Weights of a small GPT-style language model, trained from scratch on English Wikipedia: 7 heads of 64.
MLP neurons of a small language model. Each row is named by its layer, matrix (up: input weights) and neuron, and shows model dimensions 298-425. Each number is 50 + 10 x the weight over its row's rms, rounded and kept within 0 to 99.
A block is one neuron, or neurons of one layer that tend to fire together. After each block is what it responds to, as a language model described it from the Wikipedia text at the highest values.

L8.up1270:66 52 49 48 36 37 40 57 49 45 32 55 69 55 53 32 40 62 30 46 64 55 42 54 52 58 41 48 51 35 66 65 49 42 44 47 50 51 44 45 43 42 53 26 49 46 53 51 33 58 38 56 56 27 60 65 48 66 32 45 62 58 48 59 44 53 54 50 43 59 70 38 52 54 47 45 54 54 42 58 50 50 44 42 66 39 39 51 57 32 57 47 62 51 63 51 43 51 61 46 46 29 43 38 56 29 52 53 57 66 50 42 69 56 45 56 38 36 50 60 66 42 53 33 37 62 27 69
Middle pieces inside multi-token proper names and abbreviations, such as the hyphen in Al-Taawoun, the periods in U.S., Maj. and Jr., and be in albeit.

L9.up32:52 43 38 42 50 52 65 54 62 55 46 54 46 49 56 39 41 43 57 35 66 43 46 45 56 59 61 44 28 50 53 58 58 55 44 55 39 55 44 71 47 45 43 41 56 49 48 38 37 48 52 29 44 51 38 62 58 53 38 40 44 59 44 57 53 53 47 50 72 50 56 40 58 56 59 47 67 45 59 45 49 51 66 55 60 59 35 43 41 61 69 48 54 50 57 56 57 56 56 50 46 41 44 36 58 53 53 63 57 65 50 48 48 46 55 44 45 36 56 36 50 54 55 55 52 51 45 59
L9.up407:24 42 30 40 62 42 43 49 64 44 57 29 51 72 45 36 35 18 32 49 51 57 46 54 55 55 51 47 45 35 55 52 55 54 48 62 52 52 40 45 41 48 57 33 44 60 45 48 70 48 64 44 51 50 53 47 53 55 77 41 61 53 62 62 60 49 38 44 60 56 58 24 51 51 47 67 48 55 41 51 59 52 62 47 59 36 58 48 59 38 61 56 41 57 47 49 40 64 63 63 45 62 51 62 58 37 47 31 42 41 42 49 49 45 68 37 65 54 37 53 54 60 46 50 45 60 53 50
L9.up571:61 55 56 56 48 45 45 51 45 36 46 46 49 32 56 38 52 43 40 43 74 53 44 58 82 31 52 52 37 32 45 75 56 62 51 40 63 44 25 53 54 57 45 54 61 48 48 44 37 59 46 61 44 56 45 74 52 46 26 54 76 40 40 63 47 54 23 47 57 46 42 57 47 62 51 59 65 77 38 54 52 48 56 41 61 67 51 43 44 46 59 28 42 55 48 62 51 56 40 55 46 28 46 54 51 52 38 56 37 58 39 55 48 66 46 50 55 55 41 58 58 40 56 68 55 35 31 59
L9.up1207:37 57 54 54 43 49 54 43 61 39 53 62 52 59 35 42 48 56 34 44 52 36 46 53 53 46 58 52 44 35 53 50 57 27 45 49 54 58 50 39 55 46 64 46 35 60 43 47 51 62 28 48 63 42 44 50 55 58 56 43 51 65 51 44 53 51 46 67 61 65 70 55 46 51 55 51 42 66 56 65 67 51 50 52 49 58 64 47 62 73 18 57 50 57 46 53 51 48 46 46 58 43 48 50 65 67 29 36 49 54 69 58 44 58 57 33 60 62 48 51 49 43 49 49 40 54 27 65
Periods ending abbreviations or inside numbers, often in tables or degrees (Pct., B.Sc., No., v., 1.93), plus rare mid-word fragments.

L8.up475:50 43 34 53 41 47 36 35 62 60 61 60 50 46 50 44 63 62 46 53 29 64 38 51 39 33 40 33 52 45 42 23 58 62 56 54 64 49 62 47 35 50 48 63 55 40 65 49 42 56 72 55 51 48 41 60 58 51 45 32 61 85 59 50 45 47 39 67 73 45 56 45 44 69 40 37 45 38 38 50 59 55 45 52 46 52 45 32 36 37 53 35 34 49 41 42 55 53 31 56 40 51 53 73 50 54 36 43 51 58 43 63 43 56 64 35 59 40 51 57 62 46 49 57 40 42 48 55
Newline tokens ending a paragraph, table row or list item, especially after a colon or final period, as in "follows:" or "discharged from the army."

L5.up94:59 52 64 39 51 49 59 54 62 42 49 46 42 58 65 41 59 47 46 46 56 43 53 34 60 57 34 41 65 51 57 52 55 58 54 62 63 58 56 54 42 59 53 59 46 51 49 47 48 35 50 68 51 45 58 40 38 42 52 50 41 52 64 61 58 52 49 41 37 61 40 61 49 45 60 54 59 65 67 33 53 50 41 54 45 52 52 46 58 46 51 42 45 58 24 62 51 41 60 45 51 53 49 46 54 55 59 39 45 53 68 35 67 42 52 58 55 61 40 53 58 49 35 45 49 49 48 43
L5.up382:42 61 56 52 51 53 49 42 50 34 38 34 54 50 54 52 42 42 49 52 66 46 37 53 34 55 35 35 55 38 57 33 21 45 71 58 50 53 50 39 54 44 45 52 48 37 46 56 43 64 37 46 40 48 53 48 49 52 47 52 57 46 44 56 55 48 58 50 54 42 48 62 51 40 29 41 61 42 60 34 64 40 34 46 52 44 74 61 47 56 57 44 37 40 59 58 60 62 66 52 51 49 57 38 49 36 49 42 48 49 40 47 59 51 43 42 67 49 52 52 47 63 41 61 59 47 40 51
L5.up404:40 58 49 35 61 43 61 59 49 50 50 51 52 40 46 43 58 32 66 30 53 55 36 47 55 63 55 54 63 56 45 62 59 52 54 36 49 49 34 40 53 47 50 51 31 69 57 40 55 59 54 56 46 50 45 62 50 50 47 29 35 68 64 25 50 33 47 53 41 63 54 80 48 50 44 51 63 46 55 52 54 53 49 48 59 31 60 43 56 43 54 59 44 44 51 73 64 55 31 42 64 45 39 50 54 55 48 59 65 69 43 37 39 33 55 51 40 36 45 47 58 55 53 68 51 39 64 52
L5.up492:72 54 47 46 50 52 55 41 44 40 34 52 59 67 52 50 53 66 46 26 65 58 57 53 58 61 46 60 35 57 39 32 74 48 70 32 63 50 51 58 60 55 43 45 58 43 44 41 48 56 66 65 37 64 59 49 56 61 55 40 59 35 50 62 46 55 60 19 45 25 43 76 67 69 58 56 57 66 44 59 45 49 39 38 64 60 60 44 36 41 58 64 63 70 47 40 33 49 55 45 58 55 61 60 47 55 54 47 46 53 51 59 49 64 56 41 41 57 35 46 66 62 55 69 45 54 48 51
L5.up697:57 38 64 37 61 29 79 49 57 32 44 65 54 53 56 45 53 69 29 50 49 54 56 56 52 53 54 63 46 60 47 39 53 46 39 54 28 49 58 45 58 47 39 42 69 68 47 61 32 70 69 61 43 67 46 53 49 46 34 41 57 58 62 45 78 58 46 36 53 46 45 42 55 63 56 56 42 47 47 62 43 39 54 45 42 28 58 44 43 52 65 52 55 45 48 70 50 66 48 32 48 53 55 50 55 37 61 53 63 55 37 55 62 55 41 43 61 55 51 33 35 47 52 58 47 68 48 58
L5.up717:50 44 74 41 27 41 45 48 42 41 38 70 54 62 52 57 67 53 37 45 59 56 56 42 51 64 42 40 57 42 54 58 58 61 31 52 38 38 38 58 29 44 64 46 70 54 53 30 53 63 42 58 54 49 62 44 40 48 46 59 51 54 57 45 48 42 70 43 56 60 43 51 50 52 47 42 66 52 55 43 55 65 54 54 55 53 55 21 37 39 46 52 27 45 47 39 53 61 42 53 54 46 36 64 56 47 38 78 42 57 49 66 51 55 39 54 41 46 55 49 57 52 41 67 60 49 42 56
L5.up749:61 48 52 48 65 48 51 65 56 53 62 42 48 52 48 49 64 54 55 68 64 70 40 38 39 55 37 68 53 55 56 46 54 30 66 64 44 53 49 56 44 50 43 53 42 50 41 63 52 76 52 52 43 47 48 66 48 31 52 45 40 57 56 27 60 45 39 43 60 45 63 41 67 58 67 60 56 56 68 81 49 66 39 41 68 62 68 40 36 49 45 46 51 45 46 47 41 57 58 37 34 43 37 38 63 55 46 51 33 60 51 42 50 56 47 37 36 53 43 68 60 56 09 56 76 53 35 57
L5.up750:41 56 48 33 53 53 47 48 44 54 52 60 49 40 53 25 48 47 59 60 46 52 40 60 64 43 38 66 72 43 41 57 47 53 56 52 44 55 67 58 41 47 51 49 66 66 51 52 33 52 44 28 38 36 55 42 60 36 70 53 88 37 22 37 59 56 56 60 55 36 44 42 31 67 45 46 54 56 58 59 39 69 52 50 53 45 38 49 70 39 45 47 60 56 62 48 53 39 68 54 54 50 47 53 57 55 61 30 54 59 47 48 39 54 64 34 45 43 49 60 44 43 38 50 68 50 53 58
L5.up772:59 38 52 52 49 50 55 43 30 36 74 65 63 79 39 47 69 47 46 52 64 41 46 54 37 50 49 35 52 62 42 57 54 51 62 48 52 57 56 40 45 37 47 57 54 57 28 41 43 48 68 62 46 52 55 44 63 45 59 50 41 75 34 63 62 57 46 74 42 50 61 65 39 47 43 52 50 58 47 51 57 62 36 55 38 54 39 52 48 43 42 81 74 50 39 68 49 37 53 36 48 58 26 53 51 45 41 36 58 65 61 45 48 64 58 37 74 55 31 64 59 55 49 40 26 45 30 39
L5.up1074:61 56 64 28 36 61 53 62 45 50 46 29 71 62 64 34 63 54 68 50 49 69 48 50 31 55 46 51 47 55 37 58 54 61 42 45 43 47 45 49 49 48 70 43 56 54 43 47 35 41 52 49 49 52 46 45 45 58 53 38 34 47 56 26 59 40 56 32 48 45 53 60 73 51 41 57 62 49 56 36 43 71 57 49 50 64 57 64 68 41 61 61 49 45 39 49 52 50 75 55 32 48 55 51 58 44 45 45 56 45 43 51 48 62 48 69 50 45 51 46 39 50 35 65 41 45 56 56
L5.up1198:54 41 68 58 45 45 59 50 41 28 56 41 42 49 37 65 37 48 54 62 49 53 42 58 34 53 65 70 49 55 46 61 48 41 40 45 64 36 58 59 39 47 65 36 49 49 65 55 63 50 46 51 52 51 61 32 43 41 45 41 26 58 50 40 71 59 60 53 49 48 45 59 54 48 50 59 66 40 43 35 47 58 61 46 44 13 49 49 55 55 50 66 32 45 45 47 64 63 48 36 57 47 25 54 39 42 47 52 62 46 48 42 32 49 46 60 56 49 45 69 48 61 41 30 39 45 28 54
L5.up1317:81 52 56 61 43 23 53 34 38 39 68 49 48 47 72 45 31 63 48 47 51 61 65 43 60 40 52 61 58 38 70 51 54 36 36 39 35 50 29 46 43 30 54 62 68 39 47 51 51 23 55 55 54 62 41 50 53 50 55 63 47 62 47 56 33 49 44 44 47 59 59 39 40 46 59 50 71 55 42 56 64 51 48 34 53 35 48 69 44 55 44 59 47 54 54 51 50 55 42 59 59 57 38 54 31 48 68 52 56 53 55 38 46 45 56 63 45 56 49 50 48 54 53 70 54 50 63 62
L5.up1451:68 39 63 49 65 40 49 48 23 54 55 48 44 56 60 35 56 31 59 66 39 64 39 58 51 63 48 50 43 64 27 47 62 57 43 51 63 49 45 50 53 43 32 40 34 52 47 67 54 36 47 62 49 45 48 57 47 36 45 37 37 64 43 40 42 57 50 44 45 55 51 67 62 55 52 56 56 46 36 54 71 69 65 49 54 46 49 40 37 35 67 54 35 27 45 39 78 37 50 39 40 43 39 39 55 36 53 62 49 62 36 26 62 52 21 38 70 70 47 50 61 50 47 66 57 61 37 50
L5.up1576:59 59 39 38 61 39 59 52 59 40 44 50 39 56 63 47 58 55 50 56 52 52 46 46 55 54 58 49 63 52 47 52 53 53 37 45 52 55 56 48 55 56 44 67 55 65 60 46 38 47 59 62 45 46 40 44 44 36 41 44 52 60 52 47 52 36 38 51 34 37 48 69 60 68 55 64 55 61 38 53 57 42 45 50 42 54 42 57 48 40 57 38 62 45 48 37 53 64 42 39 38 65 60 58 59 54 43 35 35 48 53 51 56 55 48 39 44 50 64 46 56 65 47 74 59 58 54 67
L5.up1645:44 37 73 50 52 44 58 45 52 53 62 34 53 62 64 65 37 62 62 44 57 50 42 58 41 56 48 42 58 53 43 43 70 27 50 63 41 39 40 48 57 54 56 59 53 40 75 37 50 53 54 61 51 46 67 55 50 41 52 53 57 67 48 42 67 52 43 52 27 49 50 50 50 36 51 66 54 53 49 56 60 36 55 46 58 48 51 57 35 61 65 49 51 46 33 42 39 52 44 60 49 51 36 55 59 48 48 52 42 42 60 33 30 61 48 54 52 41 42 42 27 52 63 64 58 40 46 45
L5.up1663:61 37 33 53 32 44 67 34 51 34 42 37 61 59 64 51 59 50 34 52 42 33 37 51 59 60 49 52 46 51 39 49 61 41 55 52 52 60 45 59 70 56 64 42 51 41 57 42 53 54 56 50 62 56 53 59 51 39 56 57 55 53 39 34 52 31 52 66 43 65 41 47 58 41 62 65 56 53 39 48 43 63 53 62 35 60 39 51 39 56 54 53 55 38 36 49 49 50 41 62 53 47 50 64 63 35 36 47 38 53 48 49 56 42 47 47 56 52 74 52 51 49 46 47 49 43 48 43
Fires on a period after an initial or abbreviation inside a name (James C., B. J., U.S., St.), and weaker on mid-word pieces of names (Wood-y, Bever-ly).

L9.up47:24 57 46 49 55 48 53 54 27 54 53 63 48 39 51 35 66 54 53 44 37 55 48 63 57 32 62 56 45 42 45 26 45 58 64 55 52 50 39 49 44 58 56 61 62 51 62 41 33 56 43 44 68 50 52 62 74 67 36 37 40 56 42 52 43 50 55 61 69 52 62 42 53 66 43 46 58 44 53 69 46 47 40 49 50 40 46 39 31 36 54 33 38 59 47 40 57 49 42 57 35 42 47 52 58 55 23 58 54 46 53 64 52 56 71 59 53 58 59 65 59 38 39 58 56 43 42 45
L9.up209:54 49 54 66 48 56 38 59 48 51 53 59 46 50 48 45 60 56 52 61 62 62 44 55 47 45 57 60 50 51 52 32 49 66 64 46 65 64 44 59 42 51 45 49 66 37 60 61 56 45 52 41 64 56 59 55 60 51 23 37 38 70 58 47 59 62 58 52 55 57 48 28 39 51 34 55 41 42 38 52 65 42 40 55 63 45 59 56 35 59 60 39 30 51 43 58 49 63 56 45 36 45 50 57 65 54 52 40 48 53 53 55 46 51 59 52 53 51 47 54 56 60 53 76 35 42 53 35
L9.up585:59 48 51 51 59 52 65 45 50 53 51 74 42 62 57 40 64 63 45 62 39 58 58 66 42 50 45 47 51 54 44 26 38 61 55 52 64 56 63 49 60 51 55 44 62 51 55 60 38 63 62 55 60 49 50 62 57 44 38 31 45 72 61 46 47 55 62 50 60 57 52 53 52 62 40 48 39 47 55 57 61 55 37 58 46 43 62 43 53 51 43 33 41 55 53 39 50 62 61 51 53 38 58 60 40 67 49 44 47 57 46 49 47 45 53 51 60 43 52 52 66 61 62 59 46 42 52 41
L9.up1349:40 38 51 48 44 48 46 40 49 65 71 51 49 50 42 45 61 69 39 47 46 71 40 54 44 45 42 49 50 33 56 31 44 53 71 50 47 56 51 56 50 54 56 41 69 50 56 40 30 58 38 49 53 48 51 62 47 54 46 44 52 71 36 36 46 45 64 59 72 53 65 69 57 45 45 35 50 39 51 54 50 58 42 46 54 49 54 30 28 48 55 36 28 57 34 32 59 58 46 58 40 51 49 53 50 49 36 44 45 51 49 55 36 71 64 45 52 52 51 55 55 43 43 64 33 38 59 50
Line breaks and sentence-final periods that close a paragraph, a table row ending in |, a heading (==), or a colon introducing a list or quote.

L5.up479:31 38 43 52 48 52 44 40 55 72 58 46 51 44 45 39 62 57 54 50 49 60 30 61 38 46 61 65 49 38 49 41 57 55 48 42 60 45 54 44 45 46 53 49 56 46 66 48 40 49 57 32 57 38 64 50 59 54 43 52 62 72 67 47 55 57 50 68 57 42 47 53 58 67 42 44 55 53 43 48 51 50 41 50 58 47 40 35 38 46 57 28 30 47 42 55 60 42 49 63 43 49 39 71 50 49 50 30 63 58 52 53 38 55 83 42 48 34 51 44 60 51 44 49 44 55 54 44
L5.up612:39 55 40 56 50 68 49 30 61 50 68 47 53 61 40 49 55 67 53 61 47 47 54 54 51 34 47 40 36 43 62 47 56 39 52 59 47 51 71 44 36 64 59 54 55 43 41 58 53 61 68 61 24 41 47 49 49 64 50 46 73 64 65 30 66 45 55 55 45 42 57 57 42 54 40 41 67 55 41 72 46 43 36 70 44 47 47 49 39 55 48 40 37 70 36 48 44 62 56 53 53 52 53 57 81 60 40 58 64 62 50 50 38 23 55 53 54 52 44 53 45 47 48 54 34 42 59 44
L5.up617:52 41 56 48 42 38 52 28 52 65 52 52 46 60 53 53 44 37 40 49 37 51 59 48 39 51 48 32 46 43 42 34 37 57 50 49 51 34 55 31 52 36 43 40 47 52 55 40 47 54 47 45 43 45 41 53 46 38 62 56 54 61 41 60 54 54 24 53 48 48 42 43 56 37 46 33 59 47 66 46 44 77 59 65 53 34 41 36 21 61 34 37 50 52 55 48 51 74 67 54 62 58 52 43 62 44 41 32 73 53 62 29 70 67 51 38 56 59 29 53 67 46 45 53 48 44 56 43
L5.up699:38 60 46 44 44 54 50 51 39 69 43 51 47 45 72 45 64 51 53 35 45 50 39 63 44 52 34 52 57 64 53 44 39 52 50 38 60 38 43 57 41 59 39 37 45 70 62 49 59 56 78 48 44 52 41 64 61 48 54 28 53 53 52 57 57 45 58 60 59 47 64 66 39 61 62 58 54 33 48 49 50 45 60 46 46 54 46 47 38 39 50 46 37 46 59 50 56 49 43 41 41 38 48 35 58 43 71 50 58 41 51 65 44 57 33 44 77 65 32 53 47 57 48 56 58 52 66 60
L5.up1006:57 36 51 42 44 27 32 57 27 61 38 76 58 35 68 33 49 49 33 35 40 71 61 67 54 65 73 56 42 56 45 44 56 59 42 37 49 50 41 56 46 44 60 61 62 47 57 38 51 62 53 54 41 36 53 48 56 51 49 47 66 58 55 45 60 44 49 63 53 36 70 58 55 55 47 49 53 44 45 38 56 48 56 59 68 35 48 52 40 49 52 46 43 46 54 46 60 24 29 61 34 48 64 66 66 54 56 62 63 55 50 47 47 54 78 53 40 45 49 52 69 48 28 60 52 46 52 27
L5.up1035:36 55 56 46 60 45 43 31 49 68 62 48 52 24 55 40 58 62 58 46 40 60 31 65 32 42 49 41 44 60 36 50 39 63 55 46 49 53 60 48 63 69 55 34 38 44 65 48 37 59 61 45 39 46 58 50 57 68 44 53 51 57 56 32 48 62 58 59 43 51 65 75 58 61 48 55 40 75 54 68 50 46 36 36 54 43 47 52 54 67 56 50 34 56 43 40 67 39 55 69 56 44 43 50 44 37 47 37 41 36 47 37 53 42 63 52 46 30 50 49 53 38 44 35 29 54 69 47
L5.up1066:48 65 42 59 49 43 46 61 39 62 62 44 56 59 54 45 52 55 54 43 38 77 66 44 44 45 48 58 39 48 51 34 54 55 48 47 57 24 66 58 50 57 63 60 54 56 58 53 48 49 54 43 61 41 64 38 41 48 32 26 64 46 48 34 40 67 65 63 46 41 55 49 45 53 60 46 45 49 53 46 47 57 71 54 64 62 44 49 45 50 55 61 50 55 49 29 62 58 58 50 42 49 40 48 44 55 52 45 59 50 45 41 49 36 74 54 54 37 13 35 56 46 38 71 53 43 51 56
L5.up1082:37 41 43 50 44 50 49 42 52 71 53 50 50 46 52 35 59 55 36 51 40 67 35 54 45 48 56 58 44 35 45 33 55 47 55 41 57 45 49 46 45 46 47 53 52 47 69 58 44 47 62 40 54 48 60 59 51 58 45 50 60 75 60 59 54 51 60 72 59 40 56 53 54 69 33 35 45 38 43 50 49 43 45 44 59 44 44 41 41 41 57 25 29 42 45 52 60 49 48 57 30 49 45 65 57 46 51 46 50 52 45 56 44 60 76 38 44 36 47 59 67 50 50 48 42 47 57 47
L5.up1367:58 49 63 61 47 48 43 44 43 65 56 57 46 42 58 41 50 43 54 59 39 68 50 68 48 56 34 62 39 56 47 43 46 50 48 53 64 53 67 44 55 52 36 41 44 61 65 33 50 52 65 40 44 53 49 51 43 41 43 62 69 40 57 48 65 63 48 45 52 53 50 84 38 49 49 31 53 13 57 51 37 55 46 69 35 33 48 54 52 44 57 46 45 52 45 40 54 56 61 56 48 24 53 38 47 54 67 36 70 54 49 37 44 51 42 10 76 45 43 53 49 43 45 49 68 49 50 72
L5.up1440:50 50 41 50 43 51 46 42 40 69 49 47 47 43 49 36 57 55 59 44 50 67 35 52 42 50 40 50 44 39 42 40 46 47 53 29 59 50 54 57 56 57 45 44 58 49 67 52 34 48 75 45 47 44 46 62 53 53 40 40 58 66 65 65 61 51 52 70 68 42 54 50 50 59 37 36 47 47 43 60 57 44 39 42 52 49 47 34 37 44 67 22 36 48 36 39 71 56 51 65 42 61 54 61 51 43 46 44 55 50 40 43 38 56 64 41 57 39 41 55 61 53 48 44 41 53 56 49
L5.up1445:55 58 64 58 54 50 62 57 27 58 61 73 50 53 44 41 60 56 60 38 53 52 57 56 37 57 50 64 28 46 45 38 42 44 50 67 67 50 62 48 56 35 61 58 55 57 56 42 39 39 65 45 57 47 62 63 33 45 32 53 49 62 59 65 65 42 61 56 60 43 58 55 59 56 55 50 61 53 47 53 46 56 36 48 54 52 27 37 38 43 44 38 43 45 40 52 36 73 42 53 50 51 61 41 52 53 45 45 64 51 42 52 59 53 41 30 46 46 40 61 65 64 29 47 38 43 66 61
L5.up1547:41 43 41 60 51 62 55 51 48 54 62 54 54 58 52 37 61 54 54 62 32 47 61 53 43 44 53 40 26 47 50 48 50 57 63 14 49 48 63 50 44 47 48 69 64 53 50 60 53 58 63 54 53 38 61 43 53 52 44 39 52 53 47 45 31 54 51 36 55 56 60 45 39 52 52 56 46 55 56 78 42 71 67 58 60 45 47 39 52 40 38 33 45 44 50 26 35 49 43 50 36 48 37 37 59 50 56 35 55 49 38 62 40 41 45 46 46 47 28 64 66 55 55 58 44 37 48 62
L5.up1617:36 43 42 50 40 51 49 44 59 74 53 50 49 37 47 36 55 50 43 52 39 68 26 54 46 45 60 59 45 44 54 32 56 54 52 41 58 49 46 49 41 50 53 51 53 46 67 55 43 53 61 33 49 45 59 58 48 55 43 58 62 71 61 56 56 51 60 73 46 46 55 50 51 67 41 37 46 42 38 50 52 46 50 46 51 44 44 40 37 46 57 24 35 55 49 51 62 42 53 56 36 58 45 69 55 38 53 44 52 54 48 50 39 63 83 39 50 39 49 59 60 53 46 45 38 48 53 45
L5.up1695:43 63 55 60 40 55 44 25 37 69 53 43 55 39 47 43 64 41 66 36 49 68 36 50 38 50 65 49 43 55 48 45 47 47 60 34 51 46 53 58 41 71 45 47 58 55 68 55 43 43 71 31 54 21 47 66 74 49 39 52 57 65 71 55 55 64 52 70 61 44 51 58 72 63 35 45 49 59 44 50 57 48 54 55 70 35 41 34 45 50 54 27 33 41 50 40 47 55 67 58 49 47 51 59 61 58 49 56 50 53 43 57 33 62 62 44 50 59 31 63 79 50 55 58 50 36 55 52
L5.up1751:46 57 40 59 49 51 50 57 54 57 46 49 48 36 60 41 44 57 55 51 37 54 66 76 62 45 47 62 65 28 52 56 53 48 56 38 53 65 41 78 41 57 46 78 38 53 47 40 40 52 58 51 40 51 59 63 60 46 42 36 54 62 47 57 67 62 59 52 48 48 65 42 33 55 39 44 36 40 52 60 51 43 49 51 27 53 44 41 55 47 56 47 43 53 47 52 57 66 39 57 48 51 62 35 61 56 51 58 49 37 56 46 34 53 51 35 64 53 40 51 61 55 49 49 53 46 57 59
L5.up1758:43 35 40 52 40 39 50 52 50 67 42 36 46 49 49 38 60 60 51 38 31 64 34 56 40 49 43 40 48 39 50 35 49 37 50 53 46 49 60 46 49 47 37 27 60 57 51 45 28 44 46 41 44 46 48 52 42 45 43 41 48 60 50 58 48 50 50 70 62 42 61 59 42 59 38 29 48 27 49 55 55 28 51 37 46 40 50 33 25 40 60 38 31 38 36 51 65 44 47 53 39 43 45 61 50 38 42 33 56 51 36 59 37 53 59 39 47 30 41 49 53 45 44 43 38 53 46 39
Line breaks (and sometimes final periods or heading ==) ending a paragraph, list item, table row, or section heading, e.g. after "watershed." or "|".